Part of a small language model's weights.
Size: MLP 3840 tanh GELU, vocabulary 16384, 92.1M parameters.
Architecture: LayerNorm before each block, learned positions, untied embeddings.
Training: a variant of Muon for these matrices, 1020M tokens, 3891 steps.
MLP neurons of a small language model. Each row is named by its layer, matrix (up: input weights) and neuron, and shows model dimensions 400-527. Each number is 500 + 50 x the weight over its row's rms, rounded and kept within 0 to 999. Numbers have three digits each.
After each neuron's rows, "fires after" lists the tokens most often just before its 100 highest values on Wikipedia text that the model never trained on.

L4.up2214:518517539473489582516463496476505481488470474477500542488425534523570543550665606388530496587584453443508481478463482428507575487479506491574525433501480502660475417541517471425516444488488560543515426525530559483576491519478535548554548443480535533508579503480423503529490413506462536541450435533541535483513585536629467475464479442452507484522444493476516501389594440475445455505460
fires after: "| ", "–", "("

L4.up2708:446483448437471466458553560526478501396506494474481488531442566538476447491530422555545524451465491523572573488590552499453403468519554505420539468479545533467490549563494427510540457489561517519525487499414382402443497428491525619488525506589526483525533484450396389445467579557474488497462578463623516441375445563468432449422481525531479467468510457466478374624525483460561418495557
fires after: "| ", "0", ".", "12 "

L4.up3660:556540555477495476460461462486389438562491529541416537584479592569517594506530498438505515489538477435466566450481528477597501501492540525476578467459543410502496498553442530530485498521542477426415512564505484479571474462465535567380534489529426490496475577480487565451521568469535544437415601469415469537550486497424479461529470526470586517579495461476539438611550547486442503471545
fires after: "1", "0", "; ", "| ", "m "

L4.up2265:466572478463475514501497499484517436489562517589465531553485551398459409503534465560478488525516489488584423420554488415514561556508490514499445438437427476393568475480483473447535427447520492471496430511486504607484496474518579475454479476471559369479395517565408476442639535494462563512426425463459556387511492449511537528529413508502527451571426501498552490480531453578444522472484
fires after: "U", "O", "Os"

L4.up3653:448529503483462509479503545376487423401448484501526570494498509541515527480490511498350431491553487532497467531534496556499521477413439529484556494460476622520514455470509541548501494594479553562586361554517484472516528490488482525522431537502521548522613511510533526501535425542554419568529416450503516413570478499589508500508423498479504504465518466513540553491532504505503461468560
fires after: "| ", "("

L4.up2402:454449497513421504524543522431414448528565546571489475583539425537557522374542501440538444427443528533496429482498461576516560515569601480506502496498550506526523599479445452456481527560493501575523594551494513539436558532497538401543450410515479497452477383450540536491473455553525528436474540445412385567477492462491479576527494448477494574488450519422426517487536507498511498535448
fires after: "U", ".", "A", "F"

L4.up3695:516505534498542501446365492495423473459487511531564592543525510574558561477539437456510421542503497411491575434495538445522481493483558442479479450506510525406473603583500510458560484514484460502489606517494493437496550544454599476504537566524484552479522542406448521506560549501515597464606433480482425419563446398441502462483559468545513546472673562529484503493550454480448378539455
fires after: "| ", "1"

L4.up2894:549560498602446406524440559446465484518528529510531565493568450541476539458453432446476460531502510469509488525411479453496523557495552438478488472492538483548479588527476463491479499576520489490486542537542536503445520492478519549527471406505507574512453438459518504538550432507537461556432481518530520480551450456495403491477459471574526530463386495607469447513559457406589421519526
fires after: "An", "N", "0 ", "in", "an"

L4.up1721:536506442463494538522632544605491429489503457535552488495537542515584504528437469522451472498431492476523462519571532424503553457474521494473476410442429581387494473462511460490483476535536543499553547502594493465460536507435503469494552590568509519576519455547516424456471574436357409473623480493499559443495423502521416398470504450427489559569579510559529465448533490515383461532483
fires after: "| ", "March "

L4.up3581:541501442512467581553491508549462586554431453521475475492554483557455416478527499493461516521477446517519535590424456548529532525482509496540533465524466488540470507564496482467492460528532421573519446486492549361446490518453480499521482450474625500564578566435520480424454481381539569571503565502521483500511500486471441471513528496462518461527582497510525503504580435544450437499551
fires after: "| ", "8 ", "3 ", "– "

L4.up3116:523520521504512422472491489466458514497558487519556519573515573509578507326591486501459551470485490479506481532548510509431664597543513436454528499569467520451581417547484528463506491567398522583511527497538493436477427533583560422525430504461390573524414452513542474438496541476557440461513485399403396518390497510530473504582527537461429502477581555553554558558595435529581501535377
fires after: ".", ".\""

L4.up30:591556522594474458522480499514449483475447542520572457591472506402562560537459525515540577423530440427534473478563562482527423549473518457439435552442587435532534461556473423482467504520419443483521438613467502657511475573509496540490524538500493494549513472514504497561622492440582390532594558503458426492506603455519382503516462513503487410467591431459441378496486474487465501477462
fires after: "1", "0", "2", "b"